MLP neurons of a small language model. Each row is named by its layer, matrix (gate and up: input weights; down: output weights) and neuron, and shows model dimensions 0-223. Each number is 500 + 50 x the weight over its row's rms, rounded and kept within 0 to 999. Numbers have three digits each. A neuron's up and down rows have the sign that makes its largest values positive.
After each neuron's rows, "fires after" lists the tokens most often just before its 100 highest values on Wikipedia text that the model never trained on.

L6.gate549:499474452404474500475524554479456505455598493462542525479500351493541441498498513548397484482444511490461467550531533537393413520511540458456491365502446522530452465584494522504557448468638520451470569528504572442563509474563463487455513528484514610476448487576534548465472512529361421502459653474488453455488531480504485436612551453460549507504458546549557558503467552530465625498377479442473512435459578489544504456454461565495468532504572522433400443448490426480423472523559516489593532505567486539549485515597424558430604580511499523507524458492510514540460560424530467468469495544522558600502492543557493474508502556480497502501486471482522431510500426449484537485480
L6.up549:443523536492454431523588502500493456559493436549547472457547499488422566521511466611444478511402488533579536487518452460463491529474488629389589506401565466464457457581491574452441544570395470473509503493498483479427465531560447453534628486407558538452527502600521504470564524502503466525578532527567550444400427572556541595438511510505504518510516474498485521499524448507457454532512521555542486579563461491544514514456491531532551537499533537463484460401518384504511551444527503519449501513429541460438567399526515403531494427518434439408528474525552527551447435494522391503514524577559537371558440550468460515420501579558449529457457475483609502453522487480506493550482
L6.down549:518544478514423528502505532571430519544442507462533374494540626542487510515503442412482558471513501523441423569460520495471494519453434531476579560486460497479505471486510448530443531574499506570484472533560509534469430505586504520492495500480378397530478422465408438530492501519474603584464483452521434481516549500589531556516540538427500377515409523482426456557595495437495530557433411537398469493476521538478497478554562503396400443491494461533426449612466513526470523389440552505405507518452530572449563534467552509625410514508574550564495527509540553498477544576539507476528501499534417600502572474497610507578485514463512547523529486474507438550514504530431524512451
fires after: " (", " dire", " resp", "n", "."

L6.gate496:525531422469521528527453476530476471489483542613476547532487448545423590507446506492401445423500478471551401537592535461508389409477412483503430488468558520450489366474536501468536397492495505479494478472523514544487456520506497529530470582493526511493547557582620590474540454548494492439533499576491453473451556435507507570573489415559612512460495649496528497546559592516586527504428499514468472527554443496517571471487435541529547483577545512445457463452474527559543503401550599428570530470485590503436409547528502495462456519498543498464517458497477484543497425461457487404495565564518589516518509442437448543461567499477442441469443445389483542498553479499460443556432
L6.up496:438558492473524530413614630504557513477544414514529544490469526549519561479627494554481496493539500577610535446447532469508551545522456494469507507467482545538592477541485477416559529486565488495530512346479576476522470582476495373545519504482522405516427498474540480541518501503521452529582544528320547483530596453407525425405447512465468475514515489532467551578604497536460497522510500441426386481390466573499571553542452456423411450464529480501502460494519492527467562473440513506537476412505465505481643457553448513486526510490442551460459473478511500528532440570536506493472472436549473568560517502546465543506459516430575421481491491450522473477540507517461421507533
L6.down496:457591543519487524432465450522486600615460518480470630535475447554543434449496439568537529544490396491426518486532495617501483483525548511469524535564425655544503624441460493414521454555541493465478536513458539541493537468424521533503395559538464504519557449473449511540557402438552554471484503456460509432482457586469539494600497505489575457437577532447400550487428528512506402490516528520549525430570449452525393473449583479486539463470453477478451443489376569521496524565590478505451568518484427514505516551429439513462525498582437442489400560556484487472480494609479508507482522499510491455505434516501643434472498526549498489437497494476519484503491474541506525506488
fires after: " (", ".", "-", "The", "–", "/"

L6.gate170:512508439592562489472507493523459545448495515503514692423601517485550540445449555465335475496425488505424477557471469515444549510532560470429564486515525568514540556478556514455511483514451422408497463498525435489501390577471538492498428463482529523458473435552504517481464467598483474585516569517584428480476483476492472413474575475487419574577568468533516560545467537519468549479493412461521496482510468520481512487468512506479522473560492515428519549545484507508449513525530539486524502535494422541434486529530425508491575531480475428459424507536514519551319466566545470416522501490438489409454408560411515544493478561529444468450523618601563581484478439597455506477515
L6.up170:473531473549508516480479557502486443569536541498583439477510479530449769557357599478523484527367536517439507473493530517561518601514512529514547493530496519495506482458489485496492515533490497497481442486499521496516534574533575622522501542536517557458504511484543503486454514488527568607504546527448580533434506557553551413545521518427516452466579544546565494509459516512477498505547486567508490517557565514455567509472502518498486458430540579476496564488529490492414504547536536521476470481538584639507509524499501470521518517523486527454520462456560546609526561485585487384507533544470515537522522503508476544485522447574520238492521521459480484527513469524462503409518
L6.down170:496508486498506455497441471483548495511509569536498308509493552424475545529311528507482448512453578497508444519496515566460471553518442497568506579467482584478492527554498485495544618489482503531513442550429440420529459490510555512568481596566495500499478434489555524458477446435545518477429529561500479523500489493508448468472552590490499280547479514470445527576401523493495491548529480553520494488458565550520472524515497488486603437497525517485473601555575496519389500530534522514532503525462414501512393473493475502517494500451496468534506521513529600535504463521500486343529486489541572600521535563516491565457421446494557346576489569538431529534484505514508523509463
fires after: ".", "8", "6", "3", "7"

L6.gate188:561462484538507507500502470465487541498483403429518537587460563506470485481487502481586457450455475510543529444536540437487479440571419525501512462471589500513428506439442511449482484401503400540504454418582483512483559485497570391515416531499492432522481590527483523516484499615526447542529533453467426530429515461425520467569445422469450565455516608483466411492520540583483470506462492505445385500614456634558499479544483548439524477604577470512520425590494497551480652506561514528451542540500539604471450531457510406458464462532468392457517496455543498567511438489502471458491493542449539505512575488450456533557551408493481531452509500435540526381487400501480539484445
L6.up188:523418567482466511481556480591483563399484455476582542543481486600496562507466518464490507480512524529529560525556473440507486462455528616495461537498620493586396507434531509476539483435593372517614447491512535524491497423499563538488407504518424625533452544537448446472501494542476483463510577537471539454395504492467480486555467458494422463426488546448536468521517513539492522475511565404414499558541546497514453524450527608484474506512436498457442503475460472581577528546509625475468598500406577472502508515494531547516522477448467484408467507491438474532441394505484517547598552511359503492499537463457484425478548574526504448511469378441506499441479453519477413510435
L6.down188:447566455579509512585428544539432523582521468497416473565476503486537546460498443600577447503518542481508533572566439508440492520482523549529477360549440553542440598529439562538382439471488576443588469547550437475424476544508417461474446486560504462443549463530597502536458451444396522528497464531414516502529397500498506474489538479495504584523554488517593554513497541516525541593576492499533585471432463492507511431455631411517483451522519486516541418538484457520547427477425535535503549502415444428465541444440427398447486573494495441486562550606543414552554471507441481512488458516497489550531529498508550459564508522494553500577483490492514411476471423463517484443441
fires after: "A", " O", "C", "I", " U", "."

L6.gate23:516497477415449513452522518563509518406485500465530522469470392538361526510464500445477412463493576403520466561561488423500397411521427538532527511531509520492459521522575450457553476527482570443454493474502549559493528530455513521504467548484561487454501476528564477463525525563513525478625473401572365501382405449452474478557577588557471557454439449447501517526477534478581584480500514494512531568532435528439520488515515491463511628522442496480492514522452439462475464480544579528506493523484526502468490575438518435528453480396527480495361493512575576405542489412432553544541495507461466416476484507466524467461569453540406492419545598431477486485541521608490564544468
L6.up23:528539413398542535479461543446512542518414479501493541386544517560406500535581534463535468483458478540440477459524489437407460461534522605507519480488494429562477546502532524576507619489495542538563504496572438525380501470445483468469499530506497452484534486554577483504456403501474420507505467519535477479569465427443439460458414465574424548463457409434511484406426502531547510486589551523455553567521554496528490543541607478459571413474445430476415505520469495471470554533534574535548578475486524524439549422550420486532363516540496393467447497578476590514436553495512566509483502490415482552467485446557559453519443559602475503507551493443588523427517578516524459535486
L6.down23:603486501522520608419514585533427549450561542529424469500470436484551479501515571540504570443459470544485435558437503379450592513465549518517446515541531451489481487428515452556454465527576530412606510490452527533470541508481488505515510422423520572397502480425427595540507543547409542535544459495399494454510500513467452493512492536477542457516585553458572549545415463452524497495487544436417529513540427497497507549466521465451415548536583511524505439577435497469516545456453512416483560479475382444484494534510449437579458486559537477526607533508497518487545431549517564493482517535506522571525464446408483449504501499586588494603391472498483584482577429606548450451463
fires after: ",", " and", ".", " (", "-", " was"

L6.gate138:457501510527517505472491422445401578518551434488590537457471512549474556527520442585509452604431438516506476554518574490496426342455433489417430497522497517594480513492548497449468537479449519565495550473470539509465506420492429553552578530461512561511493503510525476513529559541516460524521501471536521535513501529418528419524612420527480553587430480508507566596529517511459578508574497450470606520569561486492471564410505503425420486547478525389526467469412452562466571522567511426521575507549470520384446458493439573522438409435528429447571481481480495493512482520453413526474518453502570490486417474562509496449559442440467531546462561452539505469584477425531575494386
L6.up138:488573529465542508461488479504538423586556484528436480531465530465460482506473478569514569513522534552479460469560489488528488388481519475450516489534569499485477502501545489416534599446516530499476492394514571486511372453411457513577541474435566500432492511513485529480443491499528423535508435458471507545527343545613562541392520451539538478519408449487398577475552434523476607453623558495552512531549595493512523538455510546567511542429446550571555478446510461477503473521460435498531490595591564523478385489458402500458505440405501465450506486540505517582367485524576526507494508502526465488568449524520481565461462517502560504490465550486566436381466521472587527509414
L6.down138:577508439384533564484495463497397447520492507470492437519494533476611516590505506477524548399413466507456488522534514461564497495448550525585500540585563497455464550388458440548454605488547454460407501463494513481454528507487474479517535641533486516562583508495420414525458521390502616412586454484493484416523518511482496471441483483385501483561430474443418459506596598490483508484544596470489595487542502480465493538472533506440439570390561435448516543508415550510461426525532553517512499531503535508491555492539537497509508485608501519572501466463462495494457527455545531512566558598621379530506498502461537501546455557515513525429517448474450547479444503580505518489458
fires after: " the", " as", " a", " w", "ent", " is"

L3.gate10:505442448525445492530629489512456455476482497413485518557460496408539490465488557509564453488443527464517419459434586466494411490554631538497525421527539537580540518621509477430537486517409472513504508551469518591487453430516476543449428576485573544457425538527458415444545576534513451524499515500524547412515526518489491528562452594428467510447504467449472551530559580504507549550531442491496479534585524597486488578569526479509548473591512426567481489393452534533510549516489441579379433535516492572513468466413496480436532465463425519522537428473454469463500498455504431511504579557550492421554542481489576581529539442474507462516562601534434427483550563512482470494369
L3.up10:453506461589495475489595386526532507517546480464457555517511474463435462492491527586488570493407548511515477564522554472474473463524566605482558457541506493674519512560458446388470527485461470472519498498542544680507415460513496455550399554423571531405472478561448478490505546554448561494473524503575526495494486430443479483451482512397527532482520465498502465445472628485566556516510482478474480487519498490537499512564540500503593476529506432468454470498480557522500550497490407518475481556546503420493476449450483500472469435518416499573515458576559432507467571484514429577521533511564590448559426484517567464549457458450460475579531612495411464385502578497482522575396
L3.down10:581496496460451549431435581421457406500535553523440399574517547454544609542543494554525561413400515515417439537465505475478494508555464514489509522488484554480541593487475505503519518534513437464479473491498514562541540438522516481536467536473492509579492535509481409512484544501586484411493472485534548458574528546477561521456531557556600471608497519581443497484469552437418521414565519564525532578476517477464517541542467535559615585477523452506480460583538434527462499568389479453536506617499544477496496455519504444482546538552462477550504389469502399344472508393475461509469556468421545519376454507390472551487566518598465441467493477478528477500449513468501541504429
fires after: "um", "air", "ar", " East", "ong"

L6.gate479:541519577460427487520467453512445585529396510570532501491542476509514532538502554537482401510492504515537406501477437485480483454497454530476477504653468512540567414510500580425565468553518406450512455478545553569446383467472523477483462483496514465559595499457570505517559502470483489519504506559522543444542500430498484382496526484467585548459503416502483573626433532610580564509483432443525485437433434446432440485403561577453506612515521522493464419529498516577524449542489462419455541556453501551501537435452551513429492482496597528567489467533553587590472476432489474489426419505560521580543500494485481511408531557499555500511520504496500575550512617474502508604482
L6.up479:576415447478406530462516477497489567517516514577499511608514409524474516453519551452537481455443490420502555463529507425478509449430585537558422573498600458452575460501644451410397486515501478439586551400542499490458478495514499502550526566502510531568544529551513454541516532495426494506517482512391442423520493504447453568506432519476626542442457527485480586534473528551531459490504562488480433454473474451563535534559541433366511490471516440540490539459496570420441508541456475605503496460545474516526566472476525480485500533576520470548442436379568601481526517540476542518403561566421429478551453500522547434487514503423543491496537518551450505447469528542449442603441
L6.down479:507517578494505550473495538563461447497473559493541543524486562452507469485501517465525533506635383529462471440460464462435479534497498493449509561601572489515485455424572531470376473548568550502395493473550463548424518485495472523506598544378506454513497501482482584480387486453535549492553500401610637595547507489548539473405495451455467546500439538506557533440537502503477448463439508470508517484478469526529530467554483527440508416551498556580608492505469493465479444542488501490600520443473517474453424571448498497556639469525475528550475472528529489643467478488415513519422580491470522494599473534512498461512536430533495462506400477580527496467518502360492422508556
fires after: "-", "/", " un", " Un", "–", "."

L6.gate192:473473445461477479604497470593433658467507518502451509520518411557421504516561482477444466549457457442511511519489489449446488488502487570525437592577523505610463537482505574483445499464501480472560478442445530460438495516439534522538511517497480612545522592572517598565491538597504542510513509539469442517506534526491429533500453478519448554492423536508493521497419470463604494438458473535418559535495554441566491540595581480431608520489470459441491429553471533447448536543553521515408499440530431521432469466416456465444409538562532461449419510487403482420505554542438430515414534421471510527539499580484564451521572459329492529536490493505497581522556491456488556535476
L6.up192:518415482374460530432501378506473499525498532505491522459529553504558427570520476453514545542524576475542510454482513544535470493561519433489504486489417497423574531484525457586550468386425454580459539458467424576584493505550531518459457451433521593576606484506373444438577449472519487557501478492495574553508459508530510444468469406506450495469503431530515487472459484456511480570502485447507539534414517469603454441475483510393455473523555545573549480556507477513501611495527488550658477487566447407471518505600503500564545553518477453454552584478563435563526506486480432538450398571536511469512428503497526536388519521474503569459532545425454479468461518519605494514564
L6.down192:474538585494403423500492527529541456394525539471489488457470451502563495460500496370534541489514499446471459469451466487487344496547470447394484568532543452524508475532474584512540412476518544460421517584533424522556393501486525568460512525477501470503537553532564453587456525546536605486495502526542556587496495427613556480540528480463533491477488523477558465506433490470521575546448478596553514500509507469454411465489498513426482594478549422594527554492492453481504510456551468584470541536546381538463536426534444491555549497474479451527557472459413545593614452598467562414405462481479514452528457540502508601492401546436453470512546471505534544453546546593480452532484
fires after: "|", " a", "-", " the"

L6.gate76:514394543545438458473513539673547446455459469533440556393424526531526427450515475455439538544484528534537501496575390581520454534530495505469549427444454535484469612475497522463527558527463506505501554418483490490542488519609456455498473502507473508529451522532554527429564577484475452462549504453609564445493530419491526552364503414550498518588420467514510529540532588513444504604439493458449567536412458506507537445496434412498485482515551491455548467513530500438469532474518538474517482441620510478642457501567476614485469451516430437566539487535492453565469456443516503493533449429492470510450408537480521503527511539492464522511512585488617494475472502446432525437577
L6.up76:458539525457557532527575539528468506414486473450571540467476617488529510524514511374528463486516539538480525493516576493601624506534521528555475433518524554447467500586494471624521517547466465438488494382457525548471421501496525464574452514502566410549449570466519420548550429537466455530523551499464492513574447463423517472503499477476491469460416542442414468549519494501475469501526446468559541513428504488354473480476534438623413502483429559540540431578488606516539446379487523553502498479539458459521549501558454516491493530523465442442557545458459463525431534426432530421566520540512432432489482573399412542522521541484536554527442575546446571603432536533502519502456
L6.down76:565487462462485496582513512492467636578427451502455534521509474511470509477495576508419479560498428590463463569555544651494516468570590449548502489542455520452501431480435487536530609549468500490518501521433451535490452512502424523521509499551534606529488515404511446480453563515547468476508471499564445405464506474550410442443581495528435514599470449519517483425540413447448472591504601571405534518535487476511494572475492503559542347500505491499432531455584504552464493545615505432586466477418424470456533491497516432588509414491511487483483512467505534505526507491584517459467516435508510576542405456505573488420522551468435490562482559459573490550442485552526434497580
fires after: " ", " to", " prov", " sh", " with", "ately"

L6.gate162:511537532464491574586431536443490450532555450458530535529413530476391556489491414513501523450603537540418460468333482548555461475456451503465537544479526490470438525503548540476520527466528415541414443462537614551537510431512553528472444518508545404446480498595378496490519420515547487525486490499543461518417544525493468492556546487475496543551510524495542554489507476465550445528539438535526465477443514530602433354592529494494484445468488495568517423528490396516452515441517485472452434575483567579570438533466468465496485404485510544532412542440500592466513529486603521468607587481484543363500516520509526551514486429419541505501547551489504541503423434486534526575446
L6.up162:489486547487517447397620573523478493503543483543564538534488461440507548507462549513540509489461506553441527455457446413496418464513529515494439506420553578545446521462466477494559561449476547561373457516536532584505554471483493514409593540451461549469444478547564556451385444540598470550461474503539499506463542524509475598472562440433501523499460561464497438520539526530548553455484500462467579471456478521495523575544448566452444499419590511496547466500579403530403567384558559417526432422481442545437522496468548541549435455544526513471529513518488457522456389504494496565548555417479572523526404537530483496627489509497573468525458516470543543535585445585531468381483
L6.down162:525455493544553435409499421495491587512493504526523440446486586422580488507463569485514511530406445481519400503506496581484394555501484526589578468512526467446562502430500556492504508400559489595465488384466489469471523517531430470423462548568510460521547474577550493483550546483470537498475487564497459437465493451538546456474546442497512597632560466548506485592487498527487525596547517502426447490470520612497557503389570476454460533513455496536491566550436574577569611406428530569483456582543529423456427492423551473470522416513535548480455558484450531504571446437487565571413443608504518522489482467464470430558438512463517487447537444515555506474424489477497510465512
fires after: " W", " K", " B", " A", " T", " D"

L6.gate489:489505498468517483481504519576513479415468463509557524497532540470439515531496540419457509539533459534489386558612473577620360418519493550515535624446477545540493526514497494448510519472473471539556500557520481437464510424517549481457506484448561497447495487553524515495539583561461439444482429514486430542495459543515461464481447395460550571511448539492452635525517534533526470514540482508461513571534380516458530493512495537541644415538528521491521567490477453530467374500502492462469458513561466454405457503582448526439430618497569478472475545518518429457447437423345498458438495453515487457457498530469467572490529562539507539486465497446644470404411498498487470428530
L6.up489:546515501482554469512541540445544504473463477509596499475531439518434495551502525460535370594558436454577546585480510502499462478518515498549492547591524519555550556469554567518459547454446576501549508406515541366502540593377436409470464430577501436501395486528485482485467547434442434530477430548473431423555554457489410520361433439519584493545524515566445486446552492504535536605574484529417600596535458454436419530513518505596492499489511528454474487553503524563432500469514505542487557515486481473451496435484491602443486524490433477495499481521433459455455432486477591492592483434536483501462501467407476498483584588554545507491422570533546476472451522499469524459503
L6.down489:478584485466461508482454495467454493493572512573550607616516517576428489442496488499517607516485505484370504520528570461440537470485524454514484528488517458462450473438540482457437503481441370502524510547448558431476509541495442531582426503508535511509531494508420491534447576477585472491558495351540522457477445487511491510511535608542493608489496520465408520555469383588580445478581547541576444524495483451574528565508501508430550523538479556465552433508439464578545480519476482468510477499502466459403521433556481379516565481478531512489460439410537498521623456552520549513546547539429565501530456504527518442418388422520616520494563508407474488522487443459528549485549
fires after: " (", " ", " \"", "h", " to"

L6.gate513:540470524543453484509489499566455515531469432498438488569450457626644501493466488499454495485500565487508548503503496486412502447565568513438504569532425466646545517477557490531475491445579516462524444524488456480446565547517564530486464472461409568558499489480472491497431451496465481471486491508505448473459492436541513500520557486485564528494447399504426548546497467413467638501566517505450525604613458453490473429431446449412513455461527541523418526514427516485519449549517642526579536412544481448477452496465573491502531516538581474461545450583439495459524426460508450513624513475516526553421426437513534511580610559400518540520541532480537497428471478468615552436515
L6.up513:408435560499469507482504440581541406557601472467438487492512456567472509467539607482534562530577466464519452491520497549518423465588511491560497421455578504546537493428534549462581414465487514583548525576426623499521477479401482610482533465471518490557496428606522496426487537475523588456487525566555506544519478516478435478513484349499528479478428488470474509443515558519504456486504518563433454548483470527448457616507425510536578451550443428490475439424446549508390474457540530500498553575531565539485538492542459551452526517421456470381583526456487461589488484506463520514419435486532547450482455479482520455503493476545468525540479481388545375463530476518481486462604
L6.down513:460535499449470543545435561579413490445401392537547542433477574448469544458499462506460538499509469438423564477467464538535565484441491495470601538579526516546464461499531449468533502577539511583485517555603492466453466486505523482457459522470498470536571445549559523573531454488506510410472483405517548494563547533642469464476463538592477438528492514384503475568525455512507447500550491516467439536529526431455386490565519412588466526383554495415554455394523473538450440446624458488520497410463631548517618584486437516468504491435455499476439571518586504478506440555525433488500517512581510527470545483479435528507573457513491508500505542489546481476438566532497428501558
fires after: " the", " a", " larg", "Th"

L6.gate385:488596537525490434433531569550479495394493486463516542467467515492687486522506466471545515460435548593425476462374492432506390509491440605389566566559537590499506532455454541452574397525437551540479470465465372503514521470387466536450463474443479442473571463495461623463528491549506487526555528511503531544539525439448523455477494458488477510452467440507545498558500482560480538481510455560508461483458514515502531443564563530444518539517515449546452456387478556544449499508499525515494474506465443483492415558506433504510477509514452498488575372568494464613369486560544567440514599517465572446549536490499509462500460496576492538467512417597520578514489461485464513502512
L6.up385:431518524403434546454550589576540430471441500537594556512453476556475472520552568479461542472501461547510367467522438568511485578452494577494358548492463461507526413536494434365481415509460539510557493483526561554532445567451506485579489457496501501422443555533600534391531515478488534507518559446549530506535474535574535561461506365435500509457456625433434468478542468524566487467534502472472488467570443520455483551498476499499491477512506511459469447502515492539508481449466448491514564528488554444524426463506556604383541550471532571520492477464508489454465484502487556445531462507462538431546562347461521460540518510562501519397500499511586464384401458459472556531456
L6.down385:606448639620483525478518495511520441411484404465551498549562473453560525564493600471375497509486431469407556464547400521531509580515401527447496478582408440509412478424498494494482499457470502453434500441486519444562485470450477531504542478484588545550474582485420559492408511478439491511491526453534456527472425428520514487495503545565507455516444493594473499508516445557580561478523526416557574428501392492503481502567559523561555497458597571385552453526501534463476516379534533529547547517600537510512476573562508446517527438444547602484490473499603466489513501521434482502560479508490468491536410506523463555510463537461485547516490520445495553490448534506437531438585
fires after: "0", "2", "1", "9", "6"

L6.gate416:530498498468478576436592436469392468452497481479404558492499571479554442480548526542500516486462503534515395567458477505435486595467443541483486431590449456504482602473510471455410458455484419656552559502552533476544441558541479456437513460434438497511409454539570502491528493625533516570465512456563407437489461477498498540457490420455402624386374544467535557454436573509440532427584457515528594536540438561462512485540560431544484555450514495462580528475530449527533464483464458493527526519518516515483500443548452527419478559452379528488510502473459419532534513545469497448462540442449564473540475492579526471503479500474519510471485566550487516436413474524538562522545
L6.up416:510551445411399545450458588456541474564491531489495482530497484427458652491443457510522528484455566520519470485483472611496464598545501588582589466449406517494557549508468464498514494545461505494545397486518604496516506608494601489535522457506477484454395422485496523483526559518574496630571551468400591614515493452542494438500582508426557498451501477485532499565461516489577479587537503501535481457551489533526554514550511528532501458473499487577485551525544446495537561485467416467556457547464504422504464470518486490469489532528465470524516535506462613517527472423522542413506473484409561459491481541519482474547475492642531374486535503436437531553530534588432496382548
L6.down416:537523504532503532509484517505532415562478501591522488562372505513437537507428525487503430494446519499418435629623471571493527519513471515503515541493540511501494531492546474487530421473523477546442394354476541533446588616561515479481507533489551460566471464523549438483456415532505505566485506421490495457469511431472530496481500441488450449518549681420491472489547601531488405503486551551418515504500493566474550510501446508530517486457536543594591539450584430496432438462570502587465508503539455503494438513547566446509570397485557571519414572504480582499491566483480630490564451423515525575587421431476469481433516445484521433507535486463538480498450481512518483468529
fires after: " Geor", "ar", "ra", " in", "orn", " Que"

L6.gate427:521523481439532513563538545554485518492614487528497528487478462418466559470507458611463493441455528579522500430449504503446454404511502460429542590492453490467453491490464482457462492440538503504546476500581518624472529456502506412507501549509524494447539577552534503579485530572471511527589612484469455455514438619485483440561515468423414564553419537439589563555459515515542445502491453433435494443582458527552481508416520622486487440566507458484445508511457466473560561532465538435459534499569539542545481621494522457486480463484505374402499628490580526555447439479522550414501572549437607494498496443466461461435460467534438507459431472449508493436467512477413473418492
L6.up427:432542475497502458487562496421475509472460520612547541456435469505566469499471500579502454435485492459463539525455507534409481482605495522496606491525496528523497500426435503353484454475468456547550493450508579506451459576457556498510485464567477539472471464549406566528485511498460445528489506459585506491410444482467489464515536513434584545547515572548532561492515427472503493500554554449630512528449539461470412458485504528529448549524411421479495495518461379607520503531472501686592509556406547527527484468457544528491434555453466554422507416499507569615491501506460482504477538531431478515523425528533480359473507493551478520412575527492443568395520540505513591475560
L6.down427:510479419460458485525421541555527422473406425552476465544514413409529493449513483497479501538457586608358490452507453516479492486521494472525556517544552471568500476498537582517526501506416506481500437573463352507424457450560498518538503533478540512495482426445487491473524566462471416467548468480511466519620515441488434430456596614478453449386550546538517572577488408421533611489479426543503487460505468437577601434516541473466554523514494521509478510541409521504451433489599594508492472454535504492492506562430446445541538522504498507533499410479543556479516424576549593523467565502586505526523547372497529547519553465416504512512507552527467515551582524561518540472535
fires after: ".", " S", ".\n\n", " O"

L6.gate348:500484470522490495550577405471494492530554431464466552518563497539497497459484509556479475452562518397491502435475510431581585436471568507570523578550528443471467527428518473462435564409520420555408468527453539535433528551531594514573465500492525447480500599490427456451430578525493527498480570498465528595445503479457502549529489498545526554475436622430498506498467455463487503465504499377545434468504599512569434563545412547534449484616467570469481521476491497516544515514501468492433527528485559537611450555432440419458438493514463462455454552462516485477472559523404572437565513511441468406581566525510508519528548421466508502477422502444424370416438433481523419571509
L6.up348:574516570456547453550514504411473560499502497561510561566545507549558593481435527388538472535507458435509459477486471439433472487488503594564520619484642446489531510485517492634442576476609470428453531508514504503474495583424546523481486494540530579519488519549462488576521535538443480492512448508536502511486479460498441504471524557551492530493441498448467543587499477555451461419475479492495529578542606615457524509491493463593587391516609506496472538583463517480571541504563435565486458479452523532524526485480543468499508451543468427438525487467471475531427524529422616486417579491499439419614488474509404631416491476484564412504455501466508489554414507512456465505519
L6.down348:503616390492474508482491516501565474549471392521475543438613449477438471545505429476581517496417404529433436528532496438538460541407499468502508436510434517457472511579523539469467446449478557459571494519601534511519546498500491575551483519464522428492472411460518630423479518490460451426522529506469548518523498515557598500521530404577536550556512527552578526499469520421458469525494517478596508535474440460538425432503519455367513488580479464433499469437512484592527492517519389440483503391486457579525585437501465526460581442475531575571467457521533506480557459524435512503458600483515523474554591477551590464423465468544446507628586539527513474433526492499525517518483
fires after: "A", " A", " I", " U", " M"

L6.gate314:388481498447504484510588493525532477509506518496426525359503452459572489560485531474512517477490507555508432419368431514507506595535484396482623438556481548538505528555450524476541470511465573450421481531474487516508473572530464417479457412515484470530495500553469452523484458533518435592531525529474535535630515487540493475483488444542452506527426418482504485534466432559443536445454442373360553467524483556444460482460492462505487607448566567499469491574464579539497482524519468424631512478513414545524536595569619550488551528428460540515513485517488483589415590479529507452538492474485535417469475483505548534492443565493384492487543533479502548424480512550572509473442
L6.up314:487501510537408514460403431457491489531586520425500493535536434465552514523507475438461549581455442495490412471465464469512558470542508595489398470536585516577508521505534475492517444488484604428495456629438501606425529455507537575513573532602493578574518467569493571515478477525507511477560470481467552545454468523527540524561553434445482532442576498485514412438375431467513501488498512559462579520525483473563583578503476535468535590545505510442446425610473538446472442589439473479597396451439517503375527536523500495503480542499496531490508431497596524497570469514478471495439413518532534541583490541499432525505485438429496467531462426418492526503536528513475652474514
L6.down314:403562520533612521501535530495439393551527615517449478398510558579519497602522478488500449452580493497477566403391494486507588560413496583483467443564496418476489534482473528488538483531438559538554519574380513439564502512525521577499550473553526508534501483422451456560425434518462491463462530469477536394579463549446565593515412514594533639521499473400491544554518547490478472478500445436443491465480429505549445472527566399510535500518463528515479572406450506442464462460467478538479415489445416527546466510510482572515554498558539531500455508492543513577487511554459495486427491516472422446513500437494483570613534572485513493509557522517475476583464538418514432490532
fires after: "0", "1", "9", " r", "2", " pro"

L6.gate139:525381456461560484563565441604441470572527493428446542474469507457541512471488495505497470478506518515476469501418515459491429491443587506520482620541543552537453505485571476442561527367511442548454526464538519513479447449557535532551512601480512553506451623540526507413569496515467424555502483524649405479469441431547441493512554505461503523505349588492580519439467478458536508449553468497445550574536573457478498526467489567513488493629513476504453554549545389541433499458467526490472504493591618488473440508529502445498581523515433436396446560494407435492531497484479501482450522529471552483546395467488511490486508491502441524549599529464459516429485505538397481476479
L6.up139:532430462514519455508487492540469549518528562542547503540560477545523439463411494498435604439517453477549512514561497433558482487449540591510552523552519513475559506579466507518587552513482496470509493485541522569329544519490585618475514421450509474454522461635416443567555509534484464479589510461567424508454441473404498507547524516493461522505508525430479496405484502495526530485530515586571479549518590395544477514507448491482423491546516500560523429419515525537441510464574414550463479491507509596388383434548412473521501412527525503509457338492514383521536487519464549536442510473489538480521465529515514521492515522542459498449527436545561448462468612429491450571577
L6.down139:543608364483519493450460515512508607476471450518455405487514548479481501532513507511543503533464528505483425530425484495427495479446477524466547485510473517555491491536488473472490454549471501487380506500488551492508420569509533509570480418476411431537498480480484511460466476622427611543492513398503526506548502441488485506410464508415498464480567404526536550497470559595459458512409440553528495501446545520488388456531526461525534550474523491462483451522446582439518563435499441484519495522549473469555572428501519517439480546428474514547518538459451507434571563548562470518595608511390414473564622494458590507561631526518457472500571555609573470541475545565552535580422
fires after: " N", " A", " the", " I", " H", " O"